Weights of a small transformer language model.
Size: 12 layers, width 224, 2 heads of 64, vocabulary 512, 6.57M parameters.
Architecture: LayerNorm before each block, tied embeddings.
MLP neurons of a small language model. Each row is named by its layer, matrix (down: output weights) and neuron, and shows model dimensions 160-223. Each number is 128 + 24 x the weight over its row's rms, rounded and kept within 0 to 255.
A block is one neuron, or neurons of one layer that tend to fire together. After each block is what it responds to, as a language model described it from the Wikipedia text at the highest values.

L5.down259 [166 130 104 140 132 155 135 104 177 110 122 129  80 132 138 128  95 131 137 151 105 127 129 115 155 148 130  90 145  94 128 130 130 156 138 161 111 121 126 112 176 134 108 130 136  90 144  94 175 140 132 150  79  91 137 118 109 142 150 136 161 134 173 150]
L5.down294 [134 137 172 153 136  98 151 112 139 127 117 118 104 139 123 148 135 119 112 101 152 163 120 123 129 120 143 159 103 134 132 165 124 137 134 125  92 135 119 151  86 140 134 106 136 145 106 142 132 121 134 161 181 102 146 163 114 143  99 133 163 144 145 115]
L5.down356 [128 157 129  97 129 152 116 115 133 151 128  88  99 111 145 126 152 152 152 131 104 153 102 142 143  84 116  92  98 170 147 129 138 119  99 162 129 164 124 114 147 110 105  95 102  95 128 141 125 100 114 135 140 110 128 194  96 138  81 128 124 142 105 120]
L5.down399 [140 122 108 137 100 173 128 117 132 146 108 164 119 153 161 124 109 127  83  98 132 121  86  84 115  91 149 128  94 133 152 158 111 139 121 136 106 120 124 112 132 143 150  75 144 137 126 123 128 161 124 208 148 108 153 140 129 128 139 140 162 143 119 165]
L5.down663 [128 159 155 114 113 147 123 124 125 155 170 140 124 142  89 146 147 168 161 122 125 117 125 118 160 106 163 164 110 145 142 123 119  83 115 134 103 117 163 122 112 123 120 137 129 129  98 134 137 112 136 130  98  90 118 137 126 110 137 116 134 157 111 124]
L5.down706 [156 109 134 169 137 133 108 129 135 128 136 105 116 124 100 102  97 141 121 134  93 171  95 151 107 129  96 107 116 130 144 141 148 143 104 154 107 139  94 132 128 146 164 114 138 143 151 137 111 163 127 151 120 118 112 162 145 123 120 141 155 101 125  71]
L5.down761 [120 125  94 162 125 179 201  95 141 137 157  67  93 100 118 135 117 128 120 137 151 122 179 145 130 103 137 103 141 152  84 133 129 124 156 108 139 101 148 148 127 146 103 141 127 130 136 141 132 117 115 134  92 137  91 162 146 170 141 149 172 130 104 104]
L5.down819 [137 126 121 121 147 133 128  92 152 102 157 135  84 115 109  86 138 147 143 144 140 171 124 122 112 125 141 110 166 115 157 139 138 129  99 174 120 137 116 121 114 148 143 148 140 148 113 108 103  92 118 123 102 141 136 148 132 140 139 157 123  84 111 117]
Final word pieces that complete an auxiliary, adverb or verb right before a main verb or complement, e.g. officially, being, been, began.

L9.down506 [125 147 142 130 163 136  71 135 101 126  85 124 124 136 151 111 154 134 130 100 130 138 157 138 123 117 192 102  96  92 112  78  94 138 111 122 121 127 100 133 129 153 130 173 105 137 117  92 138 113 176 163 144  98 101 142  88 137 141 162  97 131 118 118]
Tokens opening the verb phrase right after a subject, such as was, later, previously, or split verb pieces like h-av-ing, trav-ell-ing, m-ade.

L7.down124 [119 116 142 148 114 133 127 134  66 113 158 132 154 121 131 118 100 135 114 123 131 126  98 113 118 110 144 161 149 158 123 122 134  94 128 130 117 121 158 104 129 128 103  74 114 142  81  85 118 170  92 171  94 102 124 139 150 159 133 121 132 157 232 120]
L7.down125 [103 106 150 168 135 160 113 135 142 168 179  69 151 125 136  93 135  98 103 147 141 134 148 112  91 118 131 179 165 154 133 147 115  92  96  95 111 123 136 111 145 117 135  83 102 134 167 101 133 131 107 144 114 104 156  87 150 107 111 118 122 125  88 113]
L7.down196 [160 159 131 102 130 128 116  68 123 110 138 170 141 150 165 134 103 149 116 143 135  83 117 134 114 127 143 117 131 124 131 144 139 168  91 131 119 127  86 144 128 110  80 155 157  93 147  95 150 129 149 148 158 137 161 170 137 123  97 153 146 146 109 137]
L7.down399 [ 75 137 116 110 122  92 147 150 158 123 156 151 179 115 120 158 139  89  86 115 134 123 130  99 162 100 145 139 128 142 151 135 105 146 117 147  81 125 117 145 111 134 120 150 145 133  99 150 174  72 120 112  94 164 139 149 108 169 113 155 114 155 109  92]
L7.down501 [117  93 152 142 102 139 134 131 158 130 148 143 104 142 109 105 162 112 110 123 122 123 117 134 133 132 141 119 143 129 160 175 176 109 126 146 119 136 124 118 148  87 101  92 115 117 120 110 141 161 169  85 156 128 138 148  87  77 140 138 106 125 144 115]
L7.down601 [181 125 131 149 132 159 125 119 173 127 132 137 133 114  93 168 189 161 127 100 124 144 119 157 116 100 106  95 147 142  97 160 149 125 121 121 172  82 145 128 133 117 115 133 103 154 130 142 129 111 137 122 114 115 145 128 111 116 140  94  85 100 132 108]
L7.down633 [120 117 171 131 119 154 148 156 132 155 131 157 191 104 120  65 148 114  95 132 136 122 153  90 131 165 103 136 126 118 148 156 145 119 122 105 119 114 137 147 134 135 130 118 164 154 143  82  98  97 113  94 105 132 152 146 150 137 134 125  95 118 118 130]
L7.down833 [121 132 159 111 168  97 114 103 135 152 156 154  81  91 130 158 110 114 116 106 127 159 141  84 151 128 121 120 154 121 136 110 138 118 142 121 120 133 112  95 141  76 107 113 120 176 170 150 108 147 145 163 128 138 127 131 108  96 145 102  54 117  46 146]
Fires on the == of a new section heading, or on the paragraph break before it, right after a paragraph ends, as in ==Demographics and ==Death.

L9.down240 [132 118 160 119 147 132 101 115 130  71 165 116 140 136 123 136 135  97 125 135 125 114 112 127 123 122 163 153 132 156 166 120 123  94 150 127 108 131 103 193 106 139 152 129 193 174 154 146 133 162 129 141 133 136 116 106 162 110  99 108 107 101 143 147]
The word "as" introducing a role, position or capacity ("plays as a midfielder", "career as assistant"), plus first-piece fragments of split words like M-ay, p-aralyzed, b-orn.

L5.down14 [121  83 101 152 105 105 140 118 105 115 111 100 126 112 117 191 138 132 136 100 146 157 175 115  97 137 133 134 135 110 154 142 140 157 105 126 146 136 145 115  87 125 103  95 154  96 144 160 117 156 164 151 106 164 140 111 178 145 132 140 117 151 114  82]
L5.down128 [156 103 195 156 106 140 147 132 119 139 167  88 118 140 103 131 122 110 122 123 157 127  87 133 142 125 133 101 138 126 148  87 107  98 123 160 141 136 104 126 142 131 134 109 170  93 110 133 152 114 138 121 125 109 144 175  85 105 131 126 120 115  97 145]
L5.down160 [136  99 118 130 134 113 130 157 162 111 145 100 122 118 119 124 132 156  75 109 106 122 134 112  74 148 130 112  93 151 112 130 114 134  57  99 127 126 106 158 171 140 138 171 138 139 157 174 165 109 108 130 139 147 101 100 123  95 133 109  80 134 146 159]
L5.down260 [112 113 164 135 109 135 154  99  96 140 141 164  92 134  95 142 120  98 153  95 153 118 152 137 100 155 121 140 136 171 124 190 114 113 110 102  64 130 144 144 188 117 135 134 145 122 116 160 130 128  96 150 138 110 123 121 145 151 145  95 160 133 139 165]
L5.down384 [ 68  96  90 109 128 141  90 103 120 149 108 144 120  85  99 119  73 130 144 143 134 157 156 111 140 154 118 178  98 133 134 132 152 115 127 117 152  99 111 116 123 113 123 148 105 137 138 169 118 120 124 122 113 131  85 130 128 160 128 123 119 132 101  80]
L5.down504 [156 129 147 118 148  97 145 125 134  95 123 116 141 130 137 103 146  95 135 112  96 130 146 167 159 178 131 108 118 139 131  90 123 130 108 135 126 151 127 102 136 135 138 137 135 135 129  76 125 110 102 138 119 129 152 138 146 109 125 137 125 171 120 114]
L5.down563 [157 108 154 117  86 123 145 106 139 127 135  98 151 118  81 119  90 162 130 106 144 137 151 108  87 127 153 123  94 118 104 130 135 129 109 158 119  76 140 167  93 115 128 172  97 174 109 161 134 136 155 115 110 151 103 161 115 153 147  87 120 134 146  98]
L5.down842 [123 123 140 171 140 130 130 132 120 148 110 140 121 101 155 106 157 169 148 133  97 139 143  96 149 131 120 142 122 125  90 123 133 155 136  99 128 133 131 151 122 159 149 136 147 143 145 165 127  87 136 140 130 165 139 116 131 127 151 112  90 125 131 111]
Mostly " the" right after a verb (contest the, led the, exercise the, sometimes split "the|ir"), plus word-piece fragments such as m, ust, ary.

L7.down4 [128 134 153 110 125 162 131 132 114 111 120 117 131 118 126 128 155 105 141 124 182 148 106  89  66  92 102  96 143  80 131 144 143 134  84 109  85 144 141 152 139 153 125 127  98 171 150 161 163 160 163  80 132 129 133 115 128 110 139 101  91 157 114 129]
L7.down84 [ 57 164 164  80  97 148  91  98 123 153  92 110 117  56 127 111 143 138 139 130 153 107 158 100 101 134 188 147  96 148 116 112 133  93 115 107 146 110  81 173 135 152 124 124  98 138 114 134  81 109  89 103 124 157 153 135 121 108  82 135 131 145 149 146]
L7.down298 [137 135 179 104 101 110 124 120 134 132 118 122 165 106 123 112 139  89 104 112 125 122 144 111 110 124 177  86 144 123 115 152 186 138 165 130 141 153 151 130 117 170 150 149 103 106 109 101 139 139 117  75 145 120 193  83 139 120 152 135 130 135 114 143]
L7.down485 [ 77 148 105 152 120 146 134  77 124 174 111 153 199 102 127  95 163 101 129 153 153 129 143 111 113 146 166 128 145  98 138 161  97 123 102  83 126 134 123 160 117  71 147 134  97 130 152 112 124 110 136  84  94 132 152 119 143 133 126 121  91 120 151 123]
L7.down528 [106 112 131 132 100 138 129 129 157 106 130 128 168 126 121 118 147 173 102 118 131 139 153 104 139 107 135 155 165 114 106 111 147 119 122 146 115 107 110 140 151  94 181 133 167 124  79 138 158 121 141 103 113 155 122 105 145  91  89 144  74 120  73  95]
L7.down584 [108 162 132 119 120 121 138  94 116 115 121 118 142 138 187 150 144 140 121 124 119 164 115 160 141 141 119 114 152 140 152  87 159 129 105 151 140 102 126 120 131 123 126 134 131 112 135 149 107 143  88 126 142 142 134 104 135 173  97 147 133  82 110 152]
L7.down752 [146 143 160  94 135 134 120 115 111 109 170 136 112 121 101 147 111 148  99  96 161 137 153  98 113 131 118 147 114  72 156 141 148 126 121 142 107 170 141 123 156 156 177 131 121 103 128 140 172 146  89 152 116 117 128  94 116 119 151 116 168 155 117 159]
L7.down766 [107 105 118 145  90 120 112 140 125  76 153 143 140 117 173 122 123 174 133 142 136 146 123 124 102  85 103 107 111 145  98 110 107 138 103 156 103 100 137 182 100 145 113 118 131  79 159 182 137 144 109 117 130 159 135 140 100 122 114 156 152 126 152 130]
Determiners like the, The, an at the start of a new sentence or clause, especially The opening a Wikipedia article's first line; also word-initial v (village, von, videos).

L9.down27 [ 83 131 152 128 162 137 125 155  89 139 131 122 132 116 112 137 154  86 133 131 133 147 107 112 111 172 110 133 111 106 101 111 165 101 115 155 114 129 145 115 135  84 185 185 123 159 141 145 124 143 123 134 112  88 126 125 113 119 173 167 121 108  65 161]
Fires on the word piece right after a capital or lowercase D, often the period in initials like M.D., D.S., D.; also on section "==" headings.

L9.down692 [115 125 106 142 104 159 122 134  99 155 116 171  92 163 128  97 133 113 158 111 120 134 118 155 133 102 141 130 153 120 132 121 100 145 101 147 123 160 116 136 153 141 151  93 136 173 121  91 132 137 145 146 135 158  97 137 146 114 138 128 155  87 175 138]
Fires on the first piece of the word right after a sentence subject, mostly pronoun "he" or auxiliary/verb starts like h(ad), w(orked), m(arried), in biographies.

L9.down891 [115 118 108 151 120 168 106 121 119 138 145 183 164 121 128 138 126 127 122 128 131 138 135 146 122 155 170 126 154 134 116 137 154 165 114 137 142  81  81 146 135 137 149 137 135  99  86 167 128 127  94 126  96  94 142 164 125 139 107 154 119 153 113 159]
The opening "st"/"St" piece of a split word (students, state, stories, started, United States), plus some "the" tokens.

L5.down255 [158 156 172 129 135 102 157 110 143 111  78 102 136 120 106 128 148 146  95 111 104  73 136 127 143 124  92 138 120 119 101 152 121  92 124 149 162 124 120 114 117 147  79 130 148 117 128 130 188 122 164 157 159 168 112 148  84  72 148 110 146 159 120 149]
L5.down362 [131  89 167 151  88 107 140 165 121  97 122 148 107 159  77 112  86  98 125 119 120 132  96 139 101 174 114 141 147 135 130 113 119 154 106 160 111  85 120 141 102 168 111 126 133 150 106 100 157 115 123 132 145 116 125 120 161 126 124 168 150 125 123 176]
L5.down365 [137 133 106 117 127 122 120 141 144 131 134 148  98 126 128 146 111 139 115 108 108 111 101 165 123 178 109 147 101  87 104 104 146 179 111 131 106 116 148 145  81 108 124 113 178 170 112 161 131 151 124 148 129 150 107 157 191 175 136 144 147 146 115 126]
L5.down391 [141 128 122 114  98 108 102 118  91 138  92 127 120 128  78 122 123  84 123 148 126 130 174 127 127 115 119 171  71 118 134 149 146 138 137 149 109 109 142 128 129 141 118 116 112 163 107 131 128 120 127 110  78 110 144 115 122  87 143 124 148 172 133 145]
L5.down461 [138 158 116 108 129 143 139 139 113 126 119 137  92 114 145 136 147 133 129 116 127  88 155 117 115 139 137 141 123  82 117 138 134 136 102  93 136 120 141 124 182 187 104 133 126 115 156 127 120 132 146 165  64 135 129 128 100 117 130 123 119 136 150 122]
L5.down554 [156 156 115 144 144  97  96 126 113 128 125 133  91 105 145 140 105 113 127 123  99 101 129 140  98 134  95 163 166 104 177 110 121 145 202 131 134 119 148 147  83 159 123 123 119 170 143 103 160 122 156 115 147 106 164 124 109 115 123 119 107 136  71  96]
L5.down570 [149 147 134 126 122 155 115 102 117 135 170 149 147 157 106 139  95 132 120 101  94 100  73  86 129  89 137 106 120  93 132 145 152 117  72 160 106 142 155 145 117 146 104 112 144 104 113 108 148 166 176 135 166 152 135  83 178  99  99 149  89 152 130 140]
L5.down873 [110 128 139 157  72 165 119 133 143 151 155  95  79 126 135 176 102 143 112 134 156 127  94 145 145 139 125 155 130 157 104 113 170 139 122 128 123 117 131 130 126  96 114 165 149 121 138 176  90 132 102 122 100 206 142 134 160 150 108 112  89 116 129  93]
Fires on a lone first-letter piece " d" or " r" that starts a longer word split by the tokenizer, as in d|iagnosed, d|uring, r|esidents.

L7.down32 [121 100 127 136 126 125 167 148 154 154 130 118 115 117 138 187 117 129 101 147 117  99 110  75 157 148 109 156 125 126 140 157 124 152 139 125  95 136 132 107 127 109 115 129 148 129 126 104 175  90 152 136 141 128 171 104 153  64 119 135 151 142  81  98]
L7.down393 [159 119 115 128  60 137 113 157 126 133 114 123  84 107 146 112 131 156 116 142 153 138 121 141 165 102 138 109 135 141 108 127 121 141 125 150 128 152 118 156 105 107 127 124 152 173  90 145  90 120  71 141 126 165 128 172  90 137 107 109 178 131 129  94]
L7.down425 [156 141 141 160  97  92 136 129 128  86  99 117 155  65 123 104 163 149 138 144 188 126 146  74 148 153 155 120  94 124 116 130 109 165 123 138 113 130 145 123 108 116 126 112 144 130 117 104 108 170 115 122 101 126 122  96 134 154  93 131 116 143 107 151]
L7.down507 [150 126 115 126  63 105 162  92 145  92 109 131 160 109 136  90 110 164 124 108  99 167 104 134 129 152 130 122 132 141 112 130 141 146 143 164 160 126 126  98 181 114 112 127 135 157 125 145 124 122  96 152 111 144 130 114 143 107 149 109 152 111 122 114]
L7.down683 [102 142 163 156 133 110 122  84  90 124 166 137 136 139 140 146 131 124 130 159 122 114  96 108 161 110 119 101 125 135 137 108 162 109 185 173 126 123 102  97 103 112 149 166 122 105 130 168 111 100 156 183 101 149 100 125 136 132 125 124 128 128  89 118]
L7.down750 [110 118 147 122 131 148 129 160 150  91 115  81 124  96 144 131 127 126 108 152 120 136 137 131 137 149 126 122 167  90 114 116 143 167 131 108 127 112 123 117 136 124 154 109 113 162 116 110 153 166 138 118 122 168 161 133 118  96  85 124 107 117 123 144]
L7.down780 [144 179 129 130 126 121 124 142 172 112 113 110 135 112 158  86 136 109 123 144 170 107 143 126 136 156  88 159 181 135  99 137 128  89 117 100 169 114 120 140 109 133 119 162 152  87 151 140 152 133 120 145 121 135 150 117 108 122 109 140 109 134  86 105]
L7.down828 [153 161 165 131 138 118 145 159 171 124  90 109 107 118 140 146 104 135 134 124 107 123 157  99  76 117 136 162 157 106 125 125 159 153 155 130 100 150  87 117 111  89 125 132 118 113  97 110 125 165 128 104 151 111 149  89  94 175  96 147 143 129 141 136]
Word-final pieces completing adverbs before a main verb, like previous-ly, al-so, the-n, plus some had and and.

L5.down368 [124 111 136 110  68 124 154 168 167 142  94 155 148 127 135 138 158 145 136 116 114 167 131 119 115 102 146 167  70 118 135 139 175 126  88 126 128 130 111 148 113 143  83 116 119 152 160 129 106 129 152 122 114 111 105 133 160  66 125 144 106 124  81 127]
L5.down415 [118  84 162 102 132 109  94  70 142 143 160 132 120 103 102 111 169 121  95 114 134 122 143 163 117 126 101 143 108 150 158 125 123  92 117 156 151 155 127 117 110 132 135 158 145 126 150 142 134 119 125 108 105 131 122 122 156 141 114 142 111 139 103 173]
L5.down499 [123  87 186 140  86 110 115 146 105 118 108 137 159 106 133 152 142 150 133  98 157 108 141 133 113 150 143 152 116 121 135 132 161 162 109 124 114  80 154 129 150 131 127 134 133 135 114  98 103 116 142  98 109 141 133 160 108  78  82  93 133 141 152 103]
L5.down543 [ 82  95 107 146 116 114 100 127 161 144 118 110 104 121  98 119 137 137 145 104 111 142 122 140 115 141 130 134 151 124 150 114 154 105 146 130 105 164 145 124  84 157 121 138 122 139 116 153 146  95 108 133 156 103 125 135 161  82  57  98 151 144 172 115]
L5.down598 [116  81  94  95  98 127 136 185 134 111  96 119 119 140 110 149  95 137 147 132 114 154  91 125 166 126 123 144 157 148 118 169 104 113 140 135 148 144 165  88 154 112 114 110  74 129 157 138 128 102 164 123  99 128 102 117 158 124 158 160 170 148 136 116]
L5.down612 [144 123 151 133 143 115  81 152 116 134 157 165 152 139 110 124  97 147 116 169 124 131 125 159  90  90 162 160 148 141 128 144  93 130  98  88 132 105 132 117 144 154 130 148 153 185 137 117 106 116 155 106 175 191 183 148 147 139 125 137 100 174 151 128]
L5.down698 [125 149 125 145 104 130 105 178 138 166 110 139 116 113 153 122 138 127 138 108 141 120 129 150 153 112  94  94 124 134 118 137  97 154 140  95  67 106 101 137 111 118 129 110 138 125 101 139 109 138 146 137 134 188 100 149 115 137 119 117 127 154 135 132]
L5.down895 [115 129 100 120 137 152 122 171 176 125 160 143 131 114 143 112 135 101 116 193 114 189 146  97 146 131 111 116 120 100 150 103 131  94 148 137 158 114 145 112 116 106 161 135 130 153 115  96 137 103 123 149 115 138 158 128 168 158 103 135 129  84 119 113]
Fires on "is"/"was" right after an article's subject and its parenthetical dates in Wikipedia opening sentences ("(born 1991) is a…"); weaker on line breaks after title headers and mid-word pieces like bec-ame, bet-w-een.

L7.down59 [176 141 111 143 100 132 111 189 143  75 153 118 124 173 138 136 111  79 145 115 105 189  98 139 138 117 147 120 142 143 121 164 124 165 126 155 144 121 104 132 133 149 127 114 130 140 130 139 122 113 149 111 133 182 142 203 167 139 139 116  88 135 113 130]
L7.down98 [122  88 123 131  89 147 117 135 172 139 164 184 130 124 143 126 126  83  89 112 145 125 125 118 113 125 126 126 122 120 126 148 147 149 155 156 124 102 106 167 142 175 129 102 162 119 133 110 118 144 100  91 141 194 141 121 152  97 150  98 135 155 135 109]
L7.down121 [ 74 119 138 124 111 149 116 138  97 128 143 140 133 124 107 126 125 110 132 104 141 179 134 132 130 133 159 136 113 130 160 111 145 161 109  77 126 164 118 166 146 177  92 113 133 157  82 121 143 131 131 166 134 137 106 122 128 123 122 162 104 121 157 128]
L7.down273 [ 94 140 107 146 114 141 188 110  87 152 137 152 105 139  87 116 110 119 108 132 150 129 166 133 115 116 150 152 137 127 120 166 152 127 124 138  96 109 144 155 101 131 134 128 100 148  99 126 118 150 154 139  87 137 140 136 131 125 133 106 141 152 105 117]
L7.down295 [105 105 139 106 136 132 137 102 181 144 112 142 119 142  91 123 178  78 105 111 147 113 104 130 141 120  69  89  99 137 147 146 164 113 108 128 140 150 140 134 123 150 155 101  95 105 145  96 162 141 131 128  85 118 134 122 140 140 180 128 117 125 121 172]
L7.down427 [ 97 175 135 119 152 135 138 145  91  99  94 148 123  99 164 105 138 123 129 142 110 125 117 128 152 168 124 119 111 125  86 138 139 165 140 119 103 124 143 171 122 161 133 148 161 138 142 124 125 161 122 130 134 129  91  80 126  85 141 138  99 109 124  99]
L7.down782 [103 128 143 150 108 160 116 133 154 129 179 122 142 127 136 123 151 122 121  63 178  92 133 117 123 113 127 143 126 117 151 102 110 109 133 151  97 117 133 124 145 149 133 132 145 119 157 143 139 159  81  91 109 144 110 161 147 117 139 146 183 114 161 119]
L7.down821 [ 97 101 125 125 115 158 125 111 103  95 140 125 159 142 145  95 104 137 103 113 142 185  92 123 124  88 146 119 147 114 122 125 138 120 139 104 162 138  99 174 149 172 168 116 152 131 125 131 124 159 112 174 111 160 119 130 125 125 103 128 126 149 142  82]
Word pieces right after a one-letter start, mainly "he" completing "she" as a biography subject (s|he was); also s|uch, s|erved, s|ensual, and d|ied/d|rown.